Part of a small language model's weights: LayerNorm before each block, untied embeddings.
MLP neurons of a small language model. Each row is named by its layer, matrix (down: output weights) and neuron, and shows model dimensions 32-159. Each number is 128 + 32 x the weight over its row's rms, rounded and kept within 0 to 255. Numbers have three digits each.
A block is one neuron, or neurons of one layer that tend to fire together. After each block is what it responds to, as a language model described it from the Wikipedia text at the highest values.

L7.down1420:137225149121141046113193125128124124135135122150147120152122108116120107113112150160158157115122126156124179179103108077103078093114052107163157147144141143098194116154123086117107121127128143092157158101145129179055128170124142122121125109140154176145131177098122097089143111123136151133128154148138211205105149190139104185036167167123116087124110170090120109143168125062115138119107
Description: Word-piece tokens inside proper names in tables and lists, like Philade-l-phia, Lás-z-ló, Frédér-ic; also years after commas, such as 2011, 2005.

L2.down861:080081120103126134149103133073167104155171143123108107156094103160108122135103106112163184088070100063165091142115121200064186079106073103135144142135082214081093071155086111155180143138147147102130133172135119109111091165111143163086055123225026113095152136136054133123132133172186146134073096079094001174150091071089100133167120160082117098112147131169090159145143140162166093162142
L2.down958:098145145073099146123126156111092077136169125148082157117129144081146112171125111148109129107187068128167119098141102122112130126085089121150070142138119163127164134183152125141158153159140096155150067178111144154082137093088094131087129130147135124118139126099091153176139126152141101150124104131145175164189169129093092144113110161105145122117131093122137126136119170130123107186111
L2.down1601:118150115063115208108092102061132089161129154193163182105153153104111148155150103130148130112158123136160151135097078159088191148109125141120061130135118098167155133130140097130127150115168103148165056145176134128102127113119158113120125176148121157083134090142158115089159154119152110116122101134109217146169182096133166122085150136165080100057114093120160126169090135194077087121078
L2.down1711:147140106137142176133096090095097055167183162130074166171114157106128113143184158120114143131150163147148091133117167108137162093159105149062145147066073164114101111180092137152106060096114129113102142098136137132181102117134137158110088107136128197083110143119100153118114110153104157135098140128154123136133100099106149097127120194151185030131131121082105068065114156123151122138122
L2.down1881:172133102133122171123131146156118070075083092123122096158082125162112141137157176111104070186106141153115096179099106085148154154161126171122144119105108104124125151102119156167142119151132067127123156168150185115127135154133110153071096185117124169134149146145094096174173111110119163164104149123150049157144115142131142097126132170146071151067108120117103110099127112083120096119113
L2.down2030:142139198131186136156176097100110150161050121126074161174155131157184177090174148125188069163086158113080150128124135105099131117100160162138173117173097091066135083143134162093140194095089159118118113117092145110169138118094226141124118110104100081107131149041104133105107155120109154150144151129153101154145101110155181112140125136098148152100126091174185140115155146103154174122117
L2.down2065:095131093111103143090160146105142126101159126108127138101087148130115116137063103149108101129124095114159166091146119105139122084074111118139095136140126162172132073185117171109172123132122136177143106084110116119090072131090193187139108110168164151099150145136118171124171151150184122159111135149102064196124106052110222145099133122114140116081099086104132117095103125156225101153141
L2.down2284:184096170111132161172175137110109109112141108096106141132124130140168167143098121125135138120081089109194116152111150111105080110149128121090090136066083124144072126152142181079126056084150133139140073150085141129128086129170120130076087141170056141143117109095101130129089105141102143087095135098087126133126072134171135104110094135154099155126153096155119158143115083140116098069166
L2.down2368:075155127133126197125146162100160128089081137126149091140105104144078106180180075166113129110168092108098111118146114153103178136134141130102107112118119135122154114181150080187147157088153138183193107169113112092112102122103094148091168143132082117136169120135076120136148142137149131147154118150105087179228159166136184170145138119119121081095126134121158139150089140126103108112103
L2.down2404:087146109136146134099096115145125165056186089017119061095148090173081130114058120114094150100101080160125143163119089130110111137118128103145155045155173114136075124133178121124108155173136193167107085125108170098116072160108104152070115162119183155096143142112138124135138171142138135117129104133095140121130155099135169128071123128148221117091141105150192105135114122134137130110084
L2.down2548:079128121104115144098147112117142118096135101111083110161086107076147173115202107109142119059144155132117117096091155113072147118157124129157122062121107194097139061130156132196156158120160151147114116146154145147080156145148132178155111143099027108149095165148121149193135100154125107129150096165108132133197132137094126135142091169137073114136142147069111124154095205115138123150138
L2.down2824:144139161089120128067103120127138082121254119067142142147106140106089141125154087118111147090109084197090090199101159178100182073130109120108140135126058072089097138118090144166098171122098112101123137098183107101138102111105156135125110091195122100114138106124112107119112135138144086124026113126112029180173125103126087161093121118084088099100136090143121104161136169101132161146114
L2.down2934:097144111118115144098144099129156136087170118057140118113156137119131130160210147155087100146085129128127146098098125120172119124085122111119076084078110155169122106135108154164143188156109055119132133089131172129131104133170162145104090156093187115071112183127107147140148138137144122116077136172053227142175116069123112158064142122138122085098079122103131137129081134140109054135108
L2.down3403:140178133055082174141141126119165124116176072106091143114100068116140113141180164084094102139123097131109117158134096120122087152155056144115166091117083085119112102148136167173154150045096150104189150179114143130146111163157146166100093164086018147187134130160119139182155123102159144109110132110159103168176123146111156139099139146081114137103150117108104142154116175123138140108118
L2.down3456:093099103105185084158110118115135139085153107147170155095082129108171103118132118145158049137121156192116107185171082075141146119148151147079131154099064120136128113146173117141156067087114105129183116157136165139122106111123121181134116118098173210137129119150108126121134076193126150083123163155144098130099141067119242096077140130153130123109112063067168126097074141133119095144098
L2.down3919:145125175113117134104073159090152164129182135138115139139112069172098121158066138148127111103065111103098103191095075128067093143166208123077143116111138115163144116153095130119137128138143141132167143180132122069143124104113115189103116120172116059161185164134098137112104174106149118162095116103168046126134110116141135138155129113152084152076094041106104142115116117138100156099122
Description: Non-initial word pieces that continue a split word, often in foreign names or rare terms, e.g. En-ric, Oeuv-re, cyl-ns, ag-ric-ulture, undraf-ted.

L7.down3367:123116165142177091094145108130135136148111134160110088129104146104153190121047125154089162144084145073124120123070129185157067177171158134140098152172104119152162104143200073121114136166108156157181120117099163153104158130147141069103158165137101126113141124099123165148111094151102128128168164103186081175187192110103135082127129090094150073140188099133152080091128198072162135157132
Description: Tokens right where a sentence's main content is about to follow: colons introducing lists or quotes, "only" after not/would, and main verbs such as states, argues, tracks.

L6.down965:065166145084139157121093113112152174132048122128132121149187101109120111070096159142122143116084114162127120116125116113126093068110124086115139132201116158138136148135152158119127078133119110114112071124089159147167144161077116091057107147175159183192164154150133133075157133174110061127123176143148174155143110153120104059153168120142079112191144144194183139169080139155119154135144
L6.down1776:132072166123135123151112094100160158199109116181147180140114149102188136140092131097065111033119164146110092086163187162151160087177149118159087113127131106171097114149100157091117109099116113153048155142108094142096158144100147134114157132108091110076189045125184154162193136122059056139184151104140146143109135140157082089143175125098083166255190127162133174118146124080097119128034
L6.down2266:199094161088161094119056121162139142114115177137144131124116151147108118132169125204112112081099101143108070117161123130123104161101129105127113123180094116116097102157160107087190160117186173063069128135103145059079150155129122165110166127133113169055090125179143169117104107102110118141140067163167104110164158156140096089115119167123109155159108120160099080152111131089143149110091
L6.down3528:089123144127179111157084108128173183175112043157102169152108048182145116092061136125128160107123115104123159076169119089166089081077171123107103151150194111133083189091144177128145155165132118127096114150168100119081129081163121107146107203164128109128097108156117134123181143120125094102120124151136202188126139166091152136145137122136045147189181128108204152104173168144101172156153
Description: Last subword fragment that completes a long, multi-token proper name or foreign word, often in tables or lists, as in Szczec-in, Vanderbil-t, Crnjakov-ić.

L2.down727:136207065159126114091177137142097127119136125109115117074100067146153082118121116107214174134121157114130136094194165144164102114138170148103096122165074150128146172179107131103185090110161134142117115192164110142106158137173103096102114092070140136176170112185098126120136144150167111137077241124124176133130130209181068167151119115129082096089051115121146088136102105161154138134177
L2.down813:081167156120151110190060121095183107127118158097149158173136085096160155174159157164083101148117135141157136160104235119114083137131163157207088110118154092126172080129098103120122167110084167113115152116085142145105070194098110171098143134151088193091132084157181137102146169120118143110144143119100049118121092158184157156115112130088129132146146104115118129155156119174198107112108
L2.down909:123101081116070185120138081124173151108107199195096181102129121123137233139109128117121193145090181160089170174159169162153125173142169138111059090151113055159113077063182115129127142120103149117134117087152087167159095086133103156092120147097074140184126160120049133138154135201091135113110100082153160162091143116147125185134153126095146117158165109144117125145167165184096175146117
L2.down1093:100169097190208151124176092067085168160199151091172107150131116105108161173081159091169111131103097168163132149134159153124186136129139228091109108147083084107096075170131100126125156092146059132064128172094152108105120156103177125075124099175104080157129151117153106134127144095142133091116109143128198121169120137102123186149038126124130117181118156119162151143119101109159107066145
L2.down1121:131119144130050098165161167145126159169134122143070122145130135161070155190113163085061121107145130127136139175104170166098109177185165150158124087167111088130163136111146154084092168178092142158176141100128116188164119124129139123171148126102112077140122123124049127065161132149125184188138139114149184178105132117015157156121144109145116121123119107167132153115160138155132105105115
L2.down1641:132121106128131168175102123088084099117141148099179123143174074136167126121171102133161104059088138155101121127146115102137125143107133136200089158212126172148184120131121137092125174141111113111150109128139137161121132101107152170157108122086078124055115159122113169098119151107113121130124141174180176190197113147043168206124187085085148119098151142129102061125081094133148162100131
L2.down1801:112108110094058167156147128160117134167145161104117122141147103110141167205130092156111085064173119153093130080133143130113167143151154127150130087139097152095135102131134161060084196103126109109145116071123106184111056096165171129176111139078072103124120171118096158108133139134186191187088135105179137206173190152128148201114191123138076104092138129104157158139136163110149127117154
L2.down1946:137108126178142061119120186135116122142077155114080165112115186092189110096093105142084173122139156123165117115140130130159142097162129196191169115133089149133098142107135098071067181213173138100159115138165135094182123165147083105121168163138139141124140117094065137135187129132052078107148116108159155166180096128124106095111080169138185178114160117174138117130117055151146103120148
L2.down1989:165115155137095092150133120100129176125204111104152155098121141103124144093056157121158102143130110127122141216190151180141186111164146131098081100094100131064122074166124136087154112094182163060076099130125150150074124130104141122083148131132166108145112150166106145167129092127149114068096099139124200160126163168174089171121158147101133108122105132113163139096136055156080146107183
L2.down2018:087133116173135131149130071132143101137142124132151104077151173112119173125138112130180131132167099090145162142081105171121183104065145105167151152157124118177120065109161113180116182133067147156115096110101046149126108176159120123132147199123179198141090123143084123125131143153051131072080076112175176132142164071109122071134110174166165126091158161106113133092134153132166126112130
L2.down2137:147091090112153137145096116113158136117115157109154131099122102105159249172089141064083166123175146141086128099153158169139118164144170122114066111173206100161101100103075160116156148120084164177113097024118115156152117095055076117151092187132076097168115143099124121066140135115184180148180132084126127128124191133121118161093161132085098145134127166179160154095188122158186166132117
L2.down2498:150186116123181128121193079100103085141162082156167120123114102150169135130071113057125137128103126091127157129172141163082187104115112153122061164135114164209136097127125160137103143133143072112070157151152187132181112185226120214123140116119138127138129149107132115120140118170145153075158166080158238113170136133146112133144149156135143184104103134118117124128114111116167157157131
L2.down2865:146132126144021106144131129169146164158140132112120113082136125142089220123071187084098130159169110123085132131105185110100098143152126148108115094091128097090164139131171119107127171120096161153112150109128185181133125096079177111197133173111097103143108122110126157139146074159134128165200099087060202140144151169110143114094142147136138147127137140107153166112146081121134137113144
L2.down2949:058122090147167152122148131093146094161176116134159146168098110166142118145206094126085126126142130148138149128146168112183120165161077120093110091175119148112168158147064107122058162125136066130160091160078113152066144133114070141183143164117113113070117124102108133097151120112133132133110118121125085167173105151104163134151151095171150078143149113145150110104157093184152091104148
L2.down3318:141175138157171121151106110113139121124196094139143070145078134111177152142086109191133087093076120084118158145132161116144136085123116084088109137164126115133130075157172132148100142107173140086116113188134108136155155137126139111085132097131158129152098091153120125131117067148079120076142160126092227114092119152140110115116105142159151098118146128098131147125090103190114161103153
L2.down3979:138136106143196173099145113141146111098141125097149193172091101130115115195119112101183154120122102161064127142144199148119152139126157150138131139142137163093120101153141134148179102125153108053093126180152134132169130081147137138099108097110138080112196216137167065138160120142139142133129184174156110115129102145182074158132112137119171136110059114092125084140114063123130158144155
Description: Short internal syllable pieces inside longer words split into several tokens, such as pos-si-bly, sat-elli-tes, dimen-si-ons, ab-ili-ties.

L2.down190:161158102097108163071127141132122105158149127146112085111169100087072136182140114137093105134131155078139150115151126143105125117155139085138079092120106133171081148122125125120105093159114134173146179165073108145112148073118131115086110137107144126193106113140123119121083122134137174189106146121085142101096174093124139149131093146092166132103140154078130157152147079114108142144074
L2.down535:047124084207127111120123137097126122102153117060119121137189146121141066126165134041174124159137112143145180133111078114138125139127133157119129163122138125157133122087097134158125114087145134136150124079148116142111124148119095084093141073145085057135130050117155141132144145139111090175107135136170172131113203054129138088143127106031156095188095137168131150095150163137112121161139
L2.down603:149110082116130166161118143129143102131216164128089098183096157082053127116076099121113137154078211115075166073187130070127125131133094133185134138149100131093141193152064140135143112152126110110083146155191147095147175133166169136178107121091085080179159105086083152113125100161107109072176143103145150160172095123156096120131083088135086146132178171134152156090153079155143104142136
L2.down979:067199107130114144137077151114116110131104160103122136157107125152116119134143131136123075090196152113112136119100123133128144060085152156131074145083133085119122104145119130130147100115152095108130133066121097155105123080169122103085162099127115107098144049162155116149147128149123109156094150129119138143089080149123139060098132069151114102088101107139127216117168137132088124164129
L2.down1379:106199165075073096077093092120131075119109170115113096185122131131119118114106122114137116079154223188095191154100127143099161132149142104121024049118194109138163122096094098089106122131117201112157136127133091107171112119121174146115134076135157120118148140119135112124159142143101117128134099122103142163120171117114032113130116148122121087120135150154165145100164161177121109122042
L2.down1415:081108137112103094097139182126156144159129151077167143129104138102101193175167091086169151120151136151128149168140142105147169146126107096157101193179132132146131093105080085110121167114142103101099106128076115112093101167081102165124115114140165181101140132124108147179104110132168160105096184109118134107063088178123035204127098145063115141094091103103087106134099173108099108145103
L2.down1653:169155136133162090079100137153145095118187132093117176099097168144109083116117133116117110147093198103096100166117062118092155064140040116145098105122105150152135100149122101127154130122153086126163127160121058055128145089105170117089165122159139107124136178096129109121147132109100129074134138162119126145213179123113088093122091161129103110055180161155100149086167141143107084160078
L2.down1851:156158136147190149113100106151175154123126141174163154084068112090084173168132151098047133090103196155159089100063130198148136137181188106154142132093166139122099139154148139110171150147097171109153153157209120088102119100154109103130180150094165092160132172075144107125123108165159106097105162095109082111120153142161161171135134121085110154096117166116124162058144121160115166161108
L2.down2429:120102093095154137102130130112144048093141132091142140140120194129111115169119156162126139089120211047134148152120085112223115042120143135136102101170135141110050085143123136148110102060130156132156166168153102115155109131149094085125057119151117100120155163123156141116100153091109123170182107105119087138105170121098085128186074175151114126159112117136083140104125141136146109199114
L2.down2444:093182079157108174105090134142090185103142096116121123104149159126108056091097115070131112123146183089143116141125149132128049139136127099105181150105122099072142136122109092172114147193139147183198111096133137153091054110153152134124141115139142154134085158142095146106051121158121152044106079133115118131159126150078155135094134131161088118130111126121116139091075111144171165095166
L2.down2488:140130131157169189135125112148086140120162145129087189121142128173175095122104136131093174169154139092117199124119083155153140153139112110071153124118161107159170139155085133129143145193121160188161127135172114172135135103138170080120158077027155084111149131122112127131119166090183103127030141104074105134138140112111122158096092118133168096062183079158110152109121126061068141199123
L2.down2580:101151118116110112124178126113110093156117095066132156151111122113118123130136129113142142148138131125130106124105120155052124103143080097096102105088150129153091164128116115119145176122158125106108166145122152079128166110133096211116178138132154149109134104171173145164125121115110128117136139107114204080127122121104166181051159121050144069138172139096127134112132107091142119134144
L2.down3142:172116180179117119152063080145110129142137111128143181101108157172127137161146127214043130132111091147186065077117137101110109132151155114134102115169108087113160160148152166092092170118115108103072135096138135096116145133180174138147170149090159076096105124115167108185155191158090096143113084120116133146117139181175098148166093042145080136156135162088145132099133118129125121175165
L2.down3443:189170135089079077102136160123102097104106154102145117134082151084105114158124173085102073084124108136125123117178119137143157117158164088182062086161088089134074130134088118156087122119100170130161146158124113136097113185148160169135119114113155162176114133172219153121114099166118151162135089142136154124144113137188080105103126158046160071128138126143108152078150086112079180192116
L2.down3666:103157113088102120077132152220165092120120123125119146132164152081143063103135136151085155148123123135162159129159164146130127156105070141076109095158127186155100106148156090058153155128142123131110162145150152148139164113099091153181100220173173128104159155140086108159120147156105184146161116117099165143134093123110086150150106081184179112124152141156138129148164121159104118146128
L2.down4078:088083196106134155149058136117153232150131184143105130115169140108133088112119164115062145093114140133113112161114077138183123127129131114160056087141161122148094146084133150166140109155115097116135157124156147144148104132113121129082120146162113140124122046109184135143185132112130130127124151112119123132110142108083117096113123138156159118101143097107169167097193148082111063146066
Description: Ends of words expressing division, pairing or comparison, such as neither, between, both and fewer, plus suffixes of other split adjectives like cultured and bundled.

L7.down375:184131217109108161101146175098124136133161122073122144107111138156092147123130193088128147103061138105131167103078103146148176144093102137131099153093074071081148117176114158123108156111170152124144114173147118129138138162091111111171128074104194147151198160127149155143200091133149111077093104098127153119133129176149137194093133177139093139138138114099135118127065099121069149116182
Description: Short interior word-piece fragments inside long Latinate words split into several tokens, e.g. computati-ona-lly, elect-ora-l, Faci-lit-y.

L6.down966:092096112221114074094182141124144158182174082083121138147143102153119111144099105133156139147162134186143099129119175148124193142097115139105085148152105193145157138157091123125138049095115103094131100146096133157118168086096153163161109108091204109152097142133103146119112133133143104137109113137187153135150176109122159133092111167090081146164170149075124155101098146125156107167115
L6.down1711:110092133116095133094095164147126153139128139090155168184168129126149125174131072087130185167156130118134136085174159152158167115200087136155142117081139090136135119153135102138139168099120088087083092133171094200131158109160122130104193092135165159144116125073156079109166112099112109155098108135151154149102162160045191117114120138070094140078077159111075147138101182149092105189138
L6.down3295:081109136073133136138142109123146133196124125120104093157122053154092091153168134138157154118186136086216137071122140189143153140124106167151143143148150166117176131160130105131134151140105139134155120146148071190104112121078094104113089135199211142075185153123142135101083175092123109185067165096091098088157154071112102127158184077159103120125167104085134188118176166098076170118135
L6.down3944:135133065149099106154133163115121158095067072103130180100141117133084172093047088145065103094157126153123172120116114143092156148120121106141083114163097079150124153115170065145104109123117138157119133121065092089143102078139177096126107164124116113081137152110206092082138086113146110172105072058106203196167183113138132087138163153170128141116123141127167220104200167120119123151134
Description: Delimiters ending a cell in discography lists and tables, such as the colon after a quoted song title or a pipe after a cell; also mid-word continuation pieces like la in revelation, cola, template.

L2.down96:084121075175111166085174069163139115050148153165152106236134147159120137184065097081108074117080188114165149106088181146126057125112134142149088139119114146139148112174119089109157135122095141101140120123113092155134143110142092132169116080100218143149106110160150108096162088156116164131112121114110125164129116177134080069103181127158109092187125118098153118061181111150105162137178
L2.down364:130166117104129176231148173113091151155187115096088159102176145091133093126118133166112121114058130137132164097098134075150190088127151113115155126095175137067134160119103076111120150158140126107148105171115091130208134135033123123121151087127133118133093088127119173071119073110107119071153130155132072125145130057114107114117152142145083127179113082130108088150118146173058114106201
L2.down641:085186169190105131119138174119126133109128124144086092103142119151126121099084139146066128126144144089139106083113113168167112104137111100111133132134185117057061102114214128190143197104075198134174122110129102158085099152128164160165119044173116152124071118132142148102116129128114132128114108140148171158158080125144096154169133093138090098151141143082100154110121124083149133119135
L2.down788:127136072080074137203166139125162119143123100120122144074101164125110171093129130097071132145171189094143088116170146119121124137158140180168088186155142136131171097131106124114128110112135141104138147172140114089207206108078141171097139151106103155099131169117155130115129149145143148156148201118175127092201154136157164134119083129150114093073127133092108101079062118076130150115164
L2.down1156:115191106149123149131090089124114149133167083105115126152150160177152104169112201049100119133160081145132137180154172127121103102109096149098088114124127106092143125123149114128116143115166162114115149143139135157089112174124125164158150088089143151114130116137125142074161101136097123108068162149203111173105104162143121127117111109101129147181123182128110155185140133095103089147171
L2.down1477:135127115147097109075178129092161055148118161109185072042101121137110152171116155091113176143151130159111098112081084132054108104127172164086099168094092143122135128136093115135111115108143114139107109125093135121122173125148190127088168123148160118080155152171118091074083205123126071123136140082132086115134118076167138164074107100072154153163110133103123139166152130072152102102095
L2.down1860:084173164091070141056105113132120153153153126165140201152061182218147089139095071162157102117098162125143089165211138185152067099109148094134166077129128141101130195120112193147121164079167078150136203188112150137191146145090090148145158147155100144139176098096160149092161138141097056189134151164132102145148157164139107063120113132086160146180141114124161129172108140161096087087130
L2.down2203:159134071127128147139156123096093159123206136138158077099135126143115111092109055136128147147097133131171114119134170097149102181098092164104155155150148129120135073102066181077100134110117159131147106153117079136148152111133124158088096065112135075118110153138098134105106136187050133072083115128124042175156131135121171117124132139159147064111117155180121106149091097135107183132150
L2.down2556:130088135148088128148144100135124202083115106161141151090152109118102105115178138078084065146092197128073190138108111149130118113160114139143088146081154147095135198124168098080164152086114117158113073076097185146123128100062155137144129112140188149174082082123161140116125152166084092168086139133094097152180133122137109136078066090127128096113152148152151147114066104193137095151094
L2.down2590:118088138156099148105131074182144118107144116143109109098148093191098123096101153091044114173094202183149100137145106128128139111171111120139073160118132148047126122148110123173106193176041096087117202103173081152120117158140114132145105133080148131133133121139117116056158141136115068176094094089152171120189162124134110108159151119168128147156150090084060116080136165145167187110128
L2.down2656:132131140135101117101110132116134074156178123093132117128118109153093141082094158133112086172107113138126104165078144199066111169121162118118134200115186114129160104107106145122153159173086162141110161121154136123084106107191156091085137139184094111088123146139132140124117109109098120096098094136104155116187092121054151175060185089113088105109150124092098188133163161120137147143109
L2.down2882:117168109144128128096092099140159160098107157162204171108154172117149102120106123183152139138132064203090114133090182142188136100111177154140127143119143128092132112099090093085155118124117113117085155130132096138210136066150153108157097114132148153122126073140128099067130146116155067105128175149141168152101171075148166130156121055157109164165172137158144096135147116152069096060145
L2.down2939:097087092119110104216094116163125173124128163176115096168102169154128172209141124176140121089063149106101090100092148105118115100100152162144084139091123147088078163167083161081187149116091096137160153101133158132154119097128158166174153122195111094104132100105178161143134121153118126067079118121147080107143109180136173136139106135143144101117088153121130166096170150131199097146089
L2.down2969:132095097110132132092121179082150152133213139141170069135132126107173083152115086077083126141154103083093192122074178175089141160070140139144177153166155068115147113165135172158161105122135169123121093091164101116090192161131134095140131092135132134089159184073104103166078077122173156080112134111160152195119138140102162139142089115095158076069101114130089134148126108147152100131129
L2.down3477:096106160205118136130127129167161055144191103068064171135123106147180122142092161096138161128102187081166166082150141098118090119139060093086110139105174071075148098154109108114166116102104117161147149130160147104127153120068123146151151122113084126102165123100166128136095082111086135130092118181171162174151107108109138113144056115109181083105147093094130117115179174094115109167078
L2.down3953:110123103112078123115074128127153081116126126155118138088128165149107090120104138115162166119139099145178112109141082134168093142156123065070138116121119094143109160181143153077132107180135134132186133171200098142110169160110135059142109117143146139158095116115111087092149183111142069100123111141122153149140164087135108079154151101174071124141094154123106101133142164144168156131131
Description: Fires on final word pieces that complete a verb, such as the t in don't or didn't and s/ed in seems, posed; also on colons after titles or field names in lists.

L7.down2239:164123120073107087121121203121104099169118113134135101144189116151112139162085114116174161123134078153123137128119144126082113168116076129137111192120100143083136082121143168095155163128123165121137110094154129140142147140081139126142129105124167199154089124140080131181120118137138140082113157149125184135139119097160071131118141088080177100115196132110178149149124110111108149126054
Description: Words that set up a pair or comparison before a noun phrase, chiefly both, plus between, more, only and other, as in "for both internet and…".

L6.down1329:159163129068120201102139102151081122161122172121122088037153122086133131108170097155144130120102139167184127145165134167154128096134164179107078155103037159082111131139179136091155176121137138086128161167105128110072117166129155125109198171101137093165115143148092159138157086153154128130112078135079176131134143123106104107163043090150125102149099145136102124167121091149128173103128
L6.down1810:116110110143114132158148104109130168107151129114209151094088159174144116072104163076121075137113090097091135114104132152153093106109104122149252198104129120119107083083082138070168096087127122091154111164105136114126089111157148143139148131155131145117088126105159092144136152162107145160119088096169069192194149124148081146103136108126106138170155153085222122174127091164059069110094
L6.down2598:090126173167119145162103109152072152145145146100120115112152101130106140163112137194164168119081179104082137128097144178140125172150101103149099194181112148136156066132143088133172137135160058085189146149091102118147152164163121127081071111055111080187126086130108113194111103166148172146187129114087118094133103123126115118105142090140123085152110129082113116153122164118192165141100
L6.down3465:153164124120213118103181147103140196101123119172163105106175136115120157134165142130115124140088119120123108170156066142110208155143075181136085117111118138124047144144135093106112089111153124105053124144171161186118103174078128103175113131146153052155102111160090158093120146048156158129119078118163172169140102124115118167120051177148153114168059115166096108169120104101118085100112
Description: Short interior word pieces like "ti" in varia-ti-on, interpreta-ti-on, retrospec-ti-ve, and "=" signs closing section headings like ==Cast==.